config.toml
num_key_value_heads = 6
norm = "rmsnorm"
norm_place = "pre"
norm_eps = 1e-05
rope_theta = 3360.0
bias = "none"
extras = ["capped logits"]
init = "uniform"
init_std_up = 0.038
decay_fraction = 0.572
MLP neurons of a small language model. Each row is named by its layer, matrix (up: input weights) and neuron, and shows model dimensions 0-127. Each number is 500 + 50 x the weight over its row's rms, rounded and kept within 0 to 999. Numbers have three digits each.
After each neuron's rows, "fires on" lists the tokens most often at its 100 highest values on Wikipedia text that the model never trained on. A number after a token or word is its count.

L3.up369:501415449418576520487474480506546530576515515410548556452573491448487522573432476497395461571423510513491526566508535411501480502565465498397511461482532575418437487482558520445481455522516451484520397474568525410473471493504504411564520402524520455447480534468449473425477464460511578553463440476510412440468570520547560529462466520502561526446537512516474471505559538527534546433472
fires on: "." 82, ")." 18

L5.up352:534474441543511524471477391550499454517491462461526496566468462492462499519415609612440514568588516498476543513525513515597473492477543472530503596457529529498415482577459503441416512439531390443512536633507490560545521485434510690542517498496457473528477531523476460548560448513461541560444630565527444551440475556531509513378533470486488466443504570460477489486504600478486392466469
fires on: " sp" 39, "p" 28, " Sp" 23

L5.up277:444533456589492468488499443536429476563507406477503537541512388555569517443613512440532562441491513582447430548475483458503489512541520600503472533517612438414479455508515544513481444582426525433488557465491466448473559574439511408568533518515501494431513515472528539503465510527503509425519495456511544405485530495563443515512640532595469382475529485394495549500470490488506594468546
fires on: "ia" 17, "us" 15, "os" 10, "iz" 5, "ak" 5

L5.up668:458537489531535536487520406463472568590439444481496507624525527512433359489539473494490486461438442539450449455518525497420419483573494524467435411552516510466640529518563490554531449463576446472551472467526447578568409501497524491464445422530452476425548534576503472399397503430546460459435459387501580474517539466491511481447514503448535571458559522565533554461451529500507476450503
fires on: "it" 27, "ot" 25, "at" 13, "r" 9, "ug" 4, "hy" 4

L5.up763:409538550492467527598547587521528530523531553540470585501520420592509494493571423432476441546498504573443498469501539555590559600563526542609406496537479526499572495461521519394453513504530483462540547446505424550435575535475553449524496471598564483604520550537589554419589519521458475489440528430471469539421526545445468405434528501480421503515499403464442506488497535481531488494500
fires on: "er" 24, "or" 21, "ublic" 12, "eneral" 10, "ter" 6

L5.up154:494586462511554479466468500511497511487507505547502512485438473447383464425437428494537501529527476547401493447585544457567479419556558543437573548440559515450516506500584544557473510508434471436530478442439432524523536469545496488527447500450379506612441458441476462467457577487546629426389467501462511516492515566532506556507476412486539517521475459454536487474592495526477508485416
fires on: "ost" 24, "x" 21, "p" 14, "o" 14, "in" 10, " who" 9

L3.up438:594559478453545368484465450482492399515441545507603496523427569510529413408459373550499504519574541458457471564590530477606526529470518467498555572458529566452533467566509492493497585496550485550562528415484511473469509507498441423490476530619506487497486496491482564550419557436424535458474457531457498498551565545531493533467501520392544423530495510497503466488497463489490496611631
fires on: "iv" 28, "x" 23, "in" 13, "ach" 8, ":" 6, "s" 5

L5.up324:531492536543540501548515551529578480427480433531542570546540494506423557571387506582447528511456461502533610388504562495587556382454444538454519508476598551608423532391455501557558588515496502577525482514555507521543595568614485491541559435521502537429504485484464503475491485490465554540480555426527431445466460412443466519482468459533467471538522449550480484556573554448580451524474
fires on: " Mar" 41, "\\" 31, "|" 9, "ar" 4

L3.up199:564522423488511473485522448589467493532454459433480511504448479511439458512482556518438483523487535451504474549519424511428530539487508550462456508481502455532501544478404623453415434532551573499497404479513489527513519557496535542487635512564531411511588572433569557566497458575502564423572411466529477465456480436458544536496542425524458464470424531424534426490543541478446523467604
fires on: "i" 25, "t" 16, "," 12, "ar" 10, "y" 4, "us" 4

L3.up710:484445481455491384514508469408481501517555586553513462522398488549500373464466442468444493616513469540475522381561490513505498483474453490496487520523445506449515510470444396451447438416562565491542529552486547496468506468425500484578556507531544522502443415444471521497526511480581495569483401455426484515428600617459392643564572412409507535449402469566514537481499593417461487443514
fires on: "in" 46, "ong" 14, "am" 7, "ern" 6

L3.up492:612522575448476424488482505492573487580652517605491490466462446488415497488490469480551562496533471526417504534498480517432438428492453491451414410485438560479562504454530438481511444500551512503502536463358504506504445503449494450485510548534461511515492471510547510652425473439498573585445505501556487478493508430563581494429509452528497572468513557541452566454480572586513565522512
fires on: "ur" 30, "ouse" 18, "urch" 10, "he" 8, "ound" 7, "ell" 7

L5.up656:468513440504563529502468588480549497573526430434506537505490433467545504549505452587518395441414498522527491469530523526530450517477355552477486494482453482452416521450521539575431456461518495470514546490527375428460407430508590434480465436520462506472489533550440547514621426501544484526478550488541412599500480499475408506527475502491538557456597531532581491483487515598486528478593
fires on: "\n" 93, "\n\n" 5

L3.up8:590398573523568464516535467461468562487588504549499641498532530443515485371519546425456516449440482513417460401501506539490601487497492546481428474497541477572430400509453512599452409467473541483444598479548498435401447516598471521454457519518483542510587482459412460500517503512509507431521552433510520514562404537591503512479522487469441526410495436523510498520597522516428516540525
fires on: "es" 12, "ial" 9, "e" 9, "our" 8, "ation" 7, "ic" 7

L3.up758:575506506487537542546450503479505492449501487563528506596560568455520546511507476451547623493445489532465386625447487511453534449537436485542517471520477574454573550510452531527511486418502407480652544448524529485583506520553479525456533496522528519466577485496573566423478458513572443441566526449475545554580542518516551448442532457519459468649389500551532514506477500486473386397623
fires on: "tern" 27, "oc" 17, "un" 15, "il" 12, "-" 12, "ar" 8

L3.up481:523489583564473527446550510439474474545474477541570457477548636474496625548463501500540445484522485488556480540490461521574379455481406447482498402434484599538506593419585530555470534519483499527562521525527497476476579510464546536522490545547482479459505520505506483415522597415399541509440450465509400472448362515565417530502548553397572537450461503495472496580528530489440451448494
fires on: "m" 48, "n" 16, "l" 9, "ist" 9, "om" 5, "v" 4

L3.up658:482441522506485448573536393554488504560502541476481517515491414561516513483472498579588540469460553461515582557476491507506466518488508469461402454463544474453523533527443536533434460540393462546598568469459498428470492563433515453499552493458507440476501592580532562525517564437422514472487503516629490403442528452469453547512634618507474430536545461507523535489561426454544427561421
fires on: "us" 29, "a" 27, "'" 9, "ium" 7, "ia" 7

L3.up120:466467497459394589472442386576575498503511455466464495561407500531467496580512474522471438555487548501432556465515440589424502485480483500526565560474528440498508458549384535441443486505530533513513550460447617558519447587461558485553538507448478412481488502554452553529472484492426541415492569507404478503452555486491537596510462506478429452479506482487389609571511461534590476497486
fires on: "n" 25, "l" 23, "j" 20, "os" 8, "pl" 5, "b" 4

L5.up209:573512476524427557608511535456536546538559514555410486497531524506543534535514535445446459605560472418550444390552456383523540597540519500460422604480509549459447513480530536595475534504527433506529514444500488497526561516447442479555526473548551455498467451580497493476578419493489552553433437568419500517458459482444476481475550449459472576449493493491403551479565517496545594477454
fires on: "er" 34, "ist" 13, "ian" 10, "or" 9, "at" 6, "ar" 5

L3.up414:578473517541494508558512577496550539561605544503483494521534482414569548544498438420571495561492518518519501452482511466535502592511451468646537490526561473522555493497547382577476429538412494466528464451509538506454500541489536475563527516592674494498578579504522428443551465510548477485463570460406513449496507437386534333484490497460574579453551438538497488432512572518558507545555
fires on: "ist" 15, "ter" 14, "ian" 11, "ident" 10, "er" 9, "ect" 9

L5.up151:469541466468506456513455478577493524534548509543474457501452465505436543538414441498545454545488509559478571514589439427501463585505514493476475484445415448427498495480405483425527450450484515591491558437447520522550441551365450561537511482507509526457452444467546575437453471523507471640428461460532457530469471485525427453478524539463571499480469408476578508482552490434529500487475
fires on: "ra" 41, "p" 18, "ab" 7, "erm" 4, "urn" 4, "a" 4

L3.up18:478415481594491504434456516465430535565524467537512473617552424461512482488476555524488619448460465495470482448543467428508515513529545483500429466509492401467506443408467634456492509541459453597534471548497597548552508489485531537488524436516469531504506524532530502579500464487397501477583421425473548588525384617565540522465429486394603511429500541553545464520517506466556437584432
fires on: "g" 41, "b" 15, "ed" 9, "es" 8, "e" 6, "k" 6

L5.up542:521529496523571500524451531561558547466583511478463676498501531480487447546586481552427500494515564442487523464440437488481512514561528485476530463489456451464495604362502469556424480358475439536512469472512448502382422543417531522461536490548422535525507571426473445540470543506457530444491469458449425516527374481479533467462443447455488415422575572521531558574488537410576531517406
fires on: "f" 66, "if" 14, "at" 5

L5.up757:508530484515559520469471487520434485509506437513461534499502538475492449462543550485467434401417556527461432473521496495549524489555582530445527420507521534380477434453581498609394416525520570476488503507488466588497527434614465433470549464537487517487538518479439533509547416553518482433492432493541535437551507542516432484517545544368419588478502531566457517476497579504552508480463
fires on: "ed" 31, " of" 29, "ge" 12, "ess" 7, "or" 5, "st" 4

L5.up48:425447493537432508508496455511421526457559571567424380510505534515616502516460502474462459444500537548441452443481450433543550485438469438480496471439431532496586449540381472455431433498468499425488465460454513506479596451551473568501478450476547437499542532489498404505519478438507554494499535530544546471442545464481440548494459500549495448549436587472487607548476497385505460495511
fires on: " m" 35, " c" 27, " C" 10, "0" 5, "b" 5, "ot" 4

L5.up344:450430553508485520478476510549483534548546519519478528548491527489468461500448446627437484586385547441508559455432515511421473567463568427465541508474532480523545405408428481450564416521430509553503472466499486414507438501490481472542564442374539492463564461484491504519522421523444536389470428479506546409407568586462417440576522542539448496513493529446485516515504501551477551393491
fires on: " b" 55, "ip" 11, "ap" 9

L3.up467:422508530442368530519589467484522525567562544499477532561436526605461495490506514542414543473662489512553369494519528481546495509422568484533537470513487567527457497377450469535576503527469546458445453560472588444517603511494496514535554519498555607538450481444502528495426494521554537444514489455569482624458579488504463577432529439529479519493441514481505513464590431446468517568511
fires on: "om" 20, "our" 14, "ear" 12, "enn" 8, "ion" 8, "um" 6

L5.up115:476559515480559479508427416435460480501500463430472573508565413372521509539456451486504541518517428518466487553568523521469476593452407529494521435470495424506561461444447589554528471490485567544489563496604474454500566524468510537537436509510497547521522515488546594494515467460514525438490494554479500603519518449490566614447557534450452514457635446451537500449441487585557432484549
fires on: "s" 24, "i" 21, "e" 11, "t" 8

L3.up453:483545440422618416452427492463627529536497497452525482531487483504558596487479468516446428464499483520477516474525512545557497487540465554480430527398466541475423493481574595476519422502531417589472449405521490453569535407507510486453557490519495468446537511550471517443503573482519520486472450496463468487505539542579479547462505528398519460530519581520460476488595432521501517369487
fires on: "." 82, ":" 7, "ud" 5

L5.up11:522448426500401457533488495463476584469506402466590568456473497482528475469572457652521500564550512531463460413549495511550479501478479486494562554494536549523479525530491501451637504399418455479484502445617543475472612533601448398456438498441499485545557539520537435564456442469528475497506424472497559539490477463546543557523535483532508574531601536591501578458433482511480540483496
fires on: "re" 35, "ing" 15, "old" 14, "e" 11, " s" 5

L3.up356:492460484484539631477488536536390497543528544420488494507501320556502532457565474427523509447442494444421437403459436456528515548477432538526543473463496473471512488522501519382550509535534523490480547533555471526491534406478451430505497520493445513555515557438464544508483508470461457437482547453400490579521503463530496557529485533429547487396556506469510485480538614531549432560507
fires on: "se" 20, "ced" 11, "ed" 9, "e" 7, "ch" 7, "ents" 6

L5.up117:421493529435487546473443537534541511534549485476610629474495501538440484530496376447447539484528446528570547515431443563554551465446449481509475423424464518487486469503420531434494484585462524459554571596523534512587397399476583485504465573543397487442614505511569548582559484419528461489418505559487501485401528454541442495568547513588499526561476405442492591475483491581623519511406
fires on: "\"" 68, "'" 21

L5.up715:566509488532476465544456535504495497507518465484559566523520509489462573578484474373447606479600528430553463489503588606476557411499549487475409526544545590519532534468540518534560511470348524534490519517489492466444565525538489519550514508512447449651429481480529554525490525407584526459532488489452518514586441388495459557602515457501511487529534551439493535518489471447495508498563
fires on: "o" 79, "an" 6, "u" 5, "on" 4

L3.up246:495424476536558582442592486489470534495508468526532486480457444501485511566506541484461527501423510501487591538543574525402510597494410516448586510509470477526521524432532534433379545539532454538504534476503485501431524591472448567501547492486482485463586493459568549498509426502514523477469552538561445518460459527575536498459486448491451484465507483430482482458565420626528481458442
fires on: "a" 25, "e" 19, "ak" 13, "b" 12, "u" 11, "n" 6

L5.up133:455519512492477548498527445515465479548435514509493558456505422583562397560507489556515579518501539536550558543432371528550572489438557471486463384442483565531416507565516486486496485525477507386510559421482438558472427512476526579493507521472488507459498402567393508571494472451566482548421596496470494557465555529537551444506503422458357504506564542465554475441452442407397518462490
fires on: "ow" 19, " for" 16, " Aust" 13, " W" 9, " has" 7

L5.up457:495428445464408500572427557404558517527483545456578505451453434419412459547465479351468517590470491536419443509508489503455515490502442507522482376428475461532419450529514508489490408514507432414544453412525428487658576607539503547480531440554492499518532506502516503500589523466598531464424554524480583434529517509453475502546485513535578537496460486498447509488519480550496556493541
fires on: " Ch" 20, "at" 12, " ch" 9, "oc" 7, " c" 6, "em" 5

L5.up66:529427510449526517556367511490486505456466469415545450549553577545575457504546507524538428612453548486540477486444563485445536595520489424439469449530529530515548454512573536469496459550567577430474470440570471496494466509489464554447426547611449559443503600500489447584478471470427451531416530518447539472493557508534455462489488429490532478493483427443458513505624530511483388588407
fires on: "ig" 11, "im" 10, "ap" 10, " o" 8, "on" 6, "it" 6

L5.up693:622536500564512500476497409371498601486509489572485519521556468463464547449476511461448489419490505500477459526517494508464479524515488372451485476482485514528496448529407559500525451441526567513508536543491544508506480464437514501540515476492453477452491489562466547419545416465533527573481489495485471542361512532529562558584596440574491551532411513448559417504538567529384472490505
fires on: " v" 32, "k" 24, " \"" 19, " " 11

L5.up259:544574507553568569566415550419501572570531457461624557475528496543442603531519448543426488537461526533514546505481497464455546485546479638467586475482478505449527457566487481472485472419467357449531470495508580386435444499556557389516480507495513546461517472470494496403549524468449605517402541490532484460523472436516431567548402538454578503450440453484553449449466591507472596476526
fires on: "re" 47, " States" 20, "amily" 6, "." 6, " other" 5, "," 4

L3.up557:465598561472595464470428565503601534429486532476503484535511553606481499413523513499480577400476589499374636547493454490496456465564480525545438484494498485385522464483438505404490494427478496378599511573576498525478486508475553429546540473515517537567516515451499538540502475397586506512521471551510444517474482488550524505496525421554415461460567564473540550517496462543540574516582
fires on: "c" 26, "ec" 25, "ia" 23, "s" 14, "S" 4

L3.up301:576480506523564531598517495450529613562534501562494558538490527470433517535485477430510508478418469516577456521476516499562478493552470525571542569458525554490616461552473498454476359538527415456519516413490508491609490414486437519455400498408436518428493583483493539487412570558575501477466449650463514494518547509502516506468589530479449547525527615478449604557435514472481457509466
fires on: " j" 32, " where" 9, "uch" 6, "r" 4, "3" 4, "m" 4

L3.up162:471465529455482567426538554526496538534461514506530502424525542442465480521410544491528493485530561563380510508493451570631513486495534537498452472524441433561495486543469442533499391443420546545466519435533504531561560562559516549499501615480480466482413450490528501502457501430538388490538510505409503544419516492465493444460517485491502471467501419548506586543525458482525507502551
fires on: "ion" 46, "ation" 22, "ime" 9, "ill" 7

L5.up630:524432458533548621483450486498512508557450488521524486482472468441501459530517390486459556517495489547409560585549487480503494517543491582457464551564573526532615528504450474322474427515495495636533498523461578449405516427489504488495494506499440496475497420566509560426554465530541526507562536549476463527521517570465479483514473543549560560490464468426479542557453486502666540504549
fires on: "e" 42, " ne" 20, " \"" 17, " " 5, " e" 4

L5.up725:398497624498461480458529367503543543478491430562579482467611560503447450546457490480446570452469542432591521532559423529493451582457522443518484568496431569514441536492481451453541541454461430579504433457502416486528525398489575399494531444529531532603560552523556496508428542479400459472406480519509521572475529505562523447520462455496480476468501455568438538472513534436549499405499
fires on: "d" 33, "al" 16, "is" 14, "r" 12, "id" 8, "ed" 4

L5.up190:543590522483453463569447509515552510555521493369425508609437532535533498561557446508422411497510443454525525470481570460500522604497548470555352475491498578497511504557525462546513511511472514513432574555450565479529588562468493497485431535544464504395504493558492468402424526401512506547392402530456545511483439507592506523514428570566548500437514493564492519525396562459516534455551
fires on: "ist" 16, "ph" 14, "ic" 14, "or" 13, "id" 7, "ess" 6

L3.up647:546445475433476419518464458492521428533460586541500559479557482514516489615531498517462469542510513501608494616458440495553455449474496396477469382546481539496512476529423434623560493527531479482514484410487536458478505489448518417461555500493514509513481553490515604521450586492459615462428474547413502483486439513384496489506570544538585499492494455456396565471567603509544469478487
fires on: "om" 34, "en" 27, " Jo" 7, "z" 5, "rom" 4, "on" 4

L3.up623:615474519508459475388523579526536500448460573428535404459487450499573428465434490469453441471543519449495476475423443474495480387457447397563546486387535532477566444488577618567441405477498504644465558540414481459477514438517458460533516464503499498535483494547462530502533508465522554503440565559436463645420583570529516461521519480446548501470492612582405507506464381443535511445467
fires on: "\n" 100

L5.up666:558461480500584564435457480514520559481482509393563563474548451507503451631449451495427440476467520569539518502505518504538492443512382517522493529501584485466449442562489426426507572490503443431557469444537442454485505535457505536520543397510495477500595497471469500450453448447520555537477429468504490361523556447478469570477431462452509508435426397567518556516547581453613466492468
fires on: "." 54, "\"" 25, "\"." 20

L3.up452:493586490577509550434471410441525583487546483459500470547475518519500490524492500527589529422473555446455544552478509477535498594483517462448474449574525422489533562449472477602462481524495563541550578476520468526433551462479601508562576541522464563537510471555489534405448593556546423553483465444535469540468508483480461462518671558541424459482501439581418471516514508517495525588577
fires on: "oun" 27, "ie" 26, "ru" 15, "we" 10, "ies" 4, "end" 4

L5.up360:555427521536493562500462495505515429522431521414517544471537519529464458432425426543379531500524472444539422528568513454476477541468494472527440483511581501503430467432476474449526550513421461462521458644492577499524505455522452464650621536519419502463537566442543381436465537578472508446459523510472504528512582513608425461520484461562482517478438502549400493511507514504568493599554
fires on: "or" 24, "es" 15, " includ" 10, "ost" 6, " se" 6

L3.up256:601504558523511553510435630486500497548588421569505539427514511432442477499525519448491524634522420448468533513493390473513505401506456586531406470436500484515491448494466555469495374387493494491424423443491495490569468498537559492441526574527396479510476508480522562470549503511538427451421516539505588531519543471468544514455528491579488463511495536431512555405464517430475500398521
fires on: ":" 37, " to" 21, "ri" 11, " for" 8, "I" 6

L5.up663:546414477543542553524535419555507586508466454489481538431563384459539478429527532484490455497535520474511480465375558433513545516503461445500578547505517507452504473581508576437549537491488460469572457382588482504483407464555483463599491428501455583441475486533532528514466465469521485485468472484530451523406521452519508535533501478454527523470513530451521534490458477591540409626560
fires on: " con" 15, " t" 15, "ated" 8, " att" 8, "ed" 8

L5.up180:486498429468584543513577514550508588491524423444525524597534450596475550466440485497576597417429492494473489456465479539485494518474545455529654474451435505453407574471547479511394506488509538479486570441418524468472531530505450576562615618497467517453544561499511503561529448436550499525533519468459558488427562454528488592482537445460419450577484548498527541534576478475437520430468
fires on: "a" 25, "." 14, "S" 10, "et" 8, "u" 8, "j" 7

L5.up1:543571484476522443491485539419471484473472372474450469613413477560498386500491510598515564451395449492433372457521460427535464467555562518489430512528458474434499429506476553428604376508529481499543562465506431516548524568479558416406565601455490535496550500518425486434427410581494412508496499501506475490539542433423546499454541452461481513426455482529435486446565498493488489526503
fires on: "is" 22, "at" 14, "it" 13, "j" 6, "k" 6

L5.up621:484493555559471475545423339489557453521556452462538458543465442588443542487569462590448479489488586453428571544470443586534419493467467414461465462504574480511478522504492507557486484528450531528516424445495471495490497509454520378541452544573556529420454544526585527494593554501477557367521529500430507453579563525534465564530497586531477425468519577566429541543545465450473537571600
fires on: "S" 28, " Z" 20, "z" 11, "ia" 9, "a" 8, "os" 6

L3.up713:492531438511431498558422613609483563398541508472477480501524537526505530497465530497534566641497540447437500569445597467541443460559521466467557450586563481553481449427398552485496438447412409445444564521512460536451513508463432476515561535481501528437518495473484482418508541461553514384445455509535495460522548535439523499580555540607482458484550530472461413464450516463541483462528
fires on: " b" 47, " ad" 26, " le" 24

L3.up285:523412459466501517559502501474393520531470498473529486541429562503472519352490559519536558478522471471539473457438487608548505520505438517502561457554534436564561453430538434535414540491518498445522427516549498455484477434576569464463398493558473532454479473536524584455483471541471534527485440458499440492443427562474401440419432543569496527404585462596454572517462423485481578679505
fires on: "In" 48, " In" 25, "in" 15, ":" 10

L5.up254:510469596434509498448493477527564456456506496569547491569556507445395454504417437503591467423452484458457433520532523562533375458550455481450441529549457588484592513447408562456559431445556468535475518370475499509459492499436519504486442520546501409527447489570521391472475525525489486457380428494499501472484540531539436441523407429503558508431439468570373460510478520478577412483532
fires on: "r" 51, "\n" 11, "id" 7, "b" 4

L5.up33:479480480474503554466484516472447542598611456487434438498492595494471493589536596551490572416463442463454495525623526400493422482598523453533529508553469534526471482547542508449529485563455499536633448543455494503508489514494470462474518512551500564442434445458568633505479419485549511410593418522474480524405415486483529488507443502443550468478451479603443615532463576529511481523488
fires on: " m" 38, "et" 16, " t" 14, "f" 10, " ret" 5

L5.up558:428524517591456501496443387495504543623571478548414542519570565452520454536540503564431459467631424477521429458410486571550550438490522542489449430504479476474457441511524491626500484576458484491528461458443559622460609472458513516427496585567487484510503649501382472551519457519444513538501453550498583454534484499510613480552461419519473519485558489511434526445504498480461467565490
fires on: " of" 23, "ed" 11, " by" 8, "ing" 5, "ast" 4

L5.up625:578426417472543526552474525490505591598464422460535559467511459414469568514463559486554473535483531457558545412622462461488571464524465549512469465537501462441548507456495549528543498507545463518525498497479486520402455595396485403544542551525506603589507469476533558578543434472508471452554447518407557451539489481470508496534571414590448436459573533444513500525557483547495517423611
fires on: "o" 17, " J" 13, "t" 6, "son" 5, "ton" 5, "i" 5

L5.up312:588556556575514453460363533539561462448505456546515518619495413514447468517468512480640549490558537403505434491572495526523610446444466509445501516465529364482577568532452461461453522516436526508513418515521422476523454545537557477569579490480471553549474545526570524421597528574561518589441502504467469508502474531527534592482501444472537470484539519529549486421554475534544483575530
fires on: ":" 18, "in" 14, "ual" 13, "ard" 12, "ign" 8, "ial" 7

L3.up762:484483490506503531456524497498521522546480435547480444443520496535400570399489438570479494421470458517493548467535536501412550382509524488522533461548424496506509517423496463521539448565465609523595515367509514473461511458434573626508435455482584469557545535542508514538481555456535478568487470406478520484402591535532476419496553477529503381501501531468486520486519516505423489407570
fires on: "y" 28, "p" 24, "D" 9, "K" 9, "op" 7

L3.up546:509423441538481633539495508584496453478536463527516532478454563449523526513472450459479494545404618501469519530487430525499513457561457552544484491467466493458586484555505428367423522496437538453561461559504507505505553486508487469447476480483487551541475517426476395460480546539588514506461532593533499475518420486504459529433504483476450455385530641476479490539457477435495475479524
fires on: "m" 30, "ap" 17, "r" 14, "ar" 9, "e" 7, "ud" 5

L3.up229:516512483471512486559478460572551420528442364529508538465547521518503526523538473465504490518500552471457496502520543515568553519554504512539397431511489451524581576521436521467456412480472423543463572594477442532495544544429520475515528485505547370497504489497488477503397498472417495429573502458498454452462555494520449468616459536453476416506480447564483550523459508596568490460572
fires on: "y" 13, "an" 12, "les" 10, "ames" 9, "ry" 8, "id" 8

L5.up749:563446419570484535516581553530586537590584555506519611489479475567469493575488518511437472503535586413491614517512482433555518439536473541523541479561590507521466522494539417490482474493443574500618478415535546570469517584539488467427601481551522502396500385470522515556484458435548564392492466479465477462456545446499527512501561544558523354553528496488498549481482571511464435548465
fires on: "f" 13, " s" 12, "ar" 11, " m" 11, "ro" 9, "p" 8

L5.up8:469601522467585516500459446477482488552519448449463526482503420392571535467455519638504561454556478481444514515503472450424475411423454545479490464469482486544461441494392550505500485416528544435491494534559544522465467440455545469481455523467511435523521538377442457458582499466553532423434531561439515579467445515545482568488545351473464465463515610458540512586453562535430512521483
fires on: "s" 87, "ing" 4

L3.up343:418551465538667552519556463501494482577435473436535517573588453477464558485478360510563428542464361490581480468545528497560460557528475447403480526444594512501571596480465538461484506434519457638527580494559495482428571490409529528556483515488551507517482489572527627530523529443538489535473533422459407510422491514522526493491574539502559550514512532502521495496499495471540458456458
fires on: "v" 27, "s" 18, "l" 16, "ra" 12, "ens" 7, "a" 4

L5.up176:501480511564497483477391519489629538452489466567518559555523443445538551485357577543507546472498476584490481526495515420452498487513424501519513495503472515452522559516525556482555572441484495470539555506442588578597559526556491526506541427498421504543499528525581567418483451549533470450485519529510504554426435496512529378478486527596447535611439496513495473609534516524484476505533
fires on: " Mar" 34, "ar" 32, "oc" 17, "an" 4, "ater" 4, "ul" 4

L5.up178:532543557541423454540499547431549523542542590494451497478479518533509529504550478467428479486467447476517494408550545439567524552541425433563569461504537562514562491483575468552507439479426399440534515530488456494459519405461520464538435536594553498434561607492438427397527439563518528462486545502435507445459478470460479364534562527472463503446520489428546499418541505483579533470481
fires on: "or" 25, "er" 14, "ter" 11, "ident" 10, "ary" 7

L3.up236:494471450575525450532438505479489512505512436494554527481573584486446460477530513534465461450492492465522563472516601479462620516527488444390563494459395526535475644476437468540494501495539433414565486499433450557558564624442558500482406426539404537479518509453551459497461497446524530462461401513504497507523401547546481417459490564556555405444507492469483484585570550466498534472465
fires on: "f" 39, "g" 11, "ific" 8, "it" 8, "q" 6

L3.up471:472479525533552394586515546514516538562487508407499492526503520533479479539575546465528564513487483498455522549570499502537568454497445606425504488499506468545423505491409453467427559429431548412509549411531511422494546459533608388518506390507494501522459503466407495503476450581609507475531507501564491537497558555533474595495588506582582468441523492610481450385617517520517553523514
fires on: "c" 38, "C" 35, "ard" 21

L5.up638:398605512485502553535356434489477496455482505441549469488544461598519479493501494566459510499554413461488493429529511481399430442483526512479526543581477572464580503479520576542465456467414500468521614507462427478529368602505559472397379559516379507528493520497427457490534516451510403451473546468565405492468418483536500578547525518502489475517484532534564531473499611548437412515505
fires on: "j" 38, "f" 23, "r" 9, "s" 5, "und" 4

L5.up552:541410472474475486543390592522445512467553505476489603548521574486403521519502492535521532441550547496556577611517459532505518447442443491462472472506487488453635480472506547551575532509386461504491466563518518519519525461563459442609529538549444472504561584575427442510545567518450530416511444518516516575459500440505502430553534496521479541457510469495480603436519512449657540505489
fires on: "y" 39, "o" 14, "io" 8, "'" 6, "ine" 5, "um" 4

L3.up282:594506510494453562545453440371563484492438467592493457486516488402482526495582446551481541487470548529449477497538494486428368460538445610592471505466487611533575453427448454500560576454581519480571515565458492494512547519422471449498468486526509582482534468520506548447579444474495472585530542563673469581526523475494496616573504431512432490408449512487544497489493534569514471464583
fires on: "wn" 22, "ur" 12, "ound" 11, "v" 11, "ther" 9

L5.up492:498498456457469599444456405496453611537612570510518430468546525470493475564442463539456484474515632533489479522495477490471489400482507485512472552427423494483525492392422468385428472477544542526521490561486486513478577547555474493501443591491552514577524625428490528426443405466522503474505499572533481458421487448451552452512509430560502470551541480591547578523468485408479477484551
fires on: " m" 59, "'" 17, "m" 13, "im" 4, " c" 4

L3.up607:492431453483601563466478420478462445544495479470543492398551450514536566548495598463439474583487624511502473550501465465530507423416466553451467413510560581504516576488498505473413574465541502419558461491556488374500521507502477402525462489513510456420521489590443530507493468421453464488416497500479459469553517453556489553467489488472508580498491518568459403391446512567526488413470
fires on: "." 86, ")." 13

L3.up34:621444521514484459450572471528536469461544481430531355457474517570545539506480466483454536528578554429566474507478495460466623430441425431525508553495438538445523520472537493531401522494488502587494487586433486412437470561550573525504464381505475479511455518489538521484520479587532572602562533547467510628401560568568416471530551515500592454568513573527520500483446391491601567493497
fires on: "\n" 100

L5.up624:498413545511445472532566509485468525543541518443434521469466491568500500496552469521537448565410548494478527389496533464506472460488411577513576515460577453480457489467485589566507455485387517473523509459562520413493523505488434467471540476482419464513561426533383479458542376539539492492423407599494440571536507461470511481442494479525553494427628493494555600495486573505552417422533
fires on: " F" 90, "\n" 4, "re" 4

L5.up410:546461585492498414551414596519539587508491450430530546483528375460440525425481588455572546531552553483569545550493522601477490444461531504486546565560557540555565550568488546475515425522530557415518432592475482555389623510494467515496386403446557542502561506519479490534433507487462472474496375525444498480497577416511394462533563488519495560537536461445545532505453509451541534469541
fires on: "in" 13, "ing" 11, "ch" 9, "u" 8, "o" 7, "ent" 6

L3.up172:519539459509503509442508474591516413512436531564449527553561442522466558530469499559364417535534589442486482550470560469513489450509453455586449493496499419490502457534607547535476512478428468482528440463475511475503480471506543602575485478510536517532548550437471393506457470522494597485425499491425421567498517548492426458552500487445493481437431638443466405521556488555483501422442
fires on: "p" 59, " cons" 16, "ons" 10, "v" 8, " Sp" 7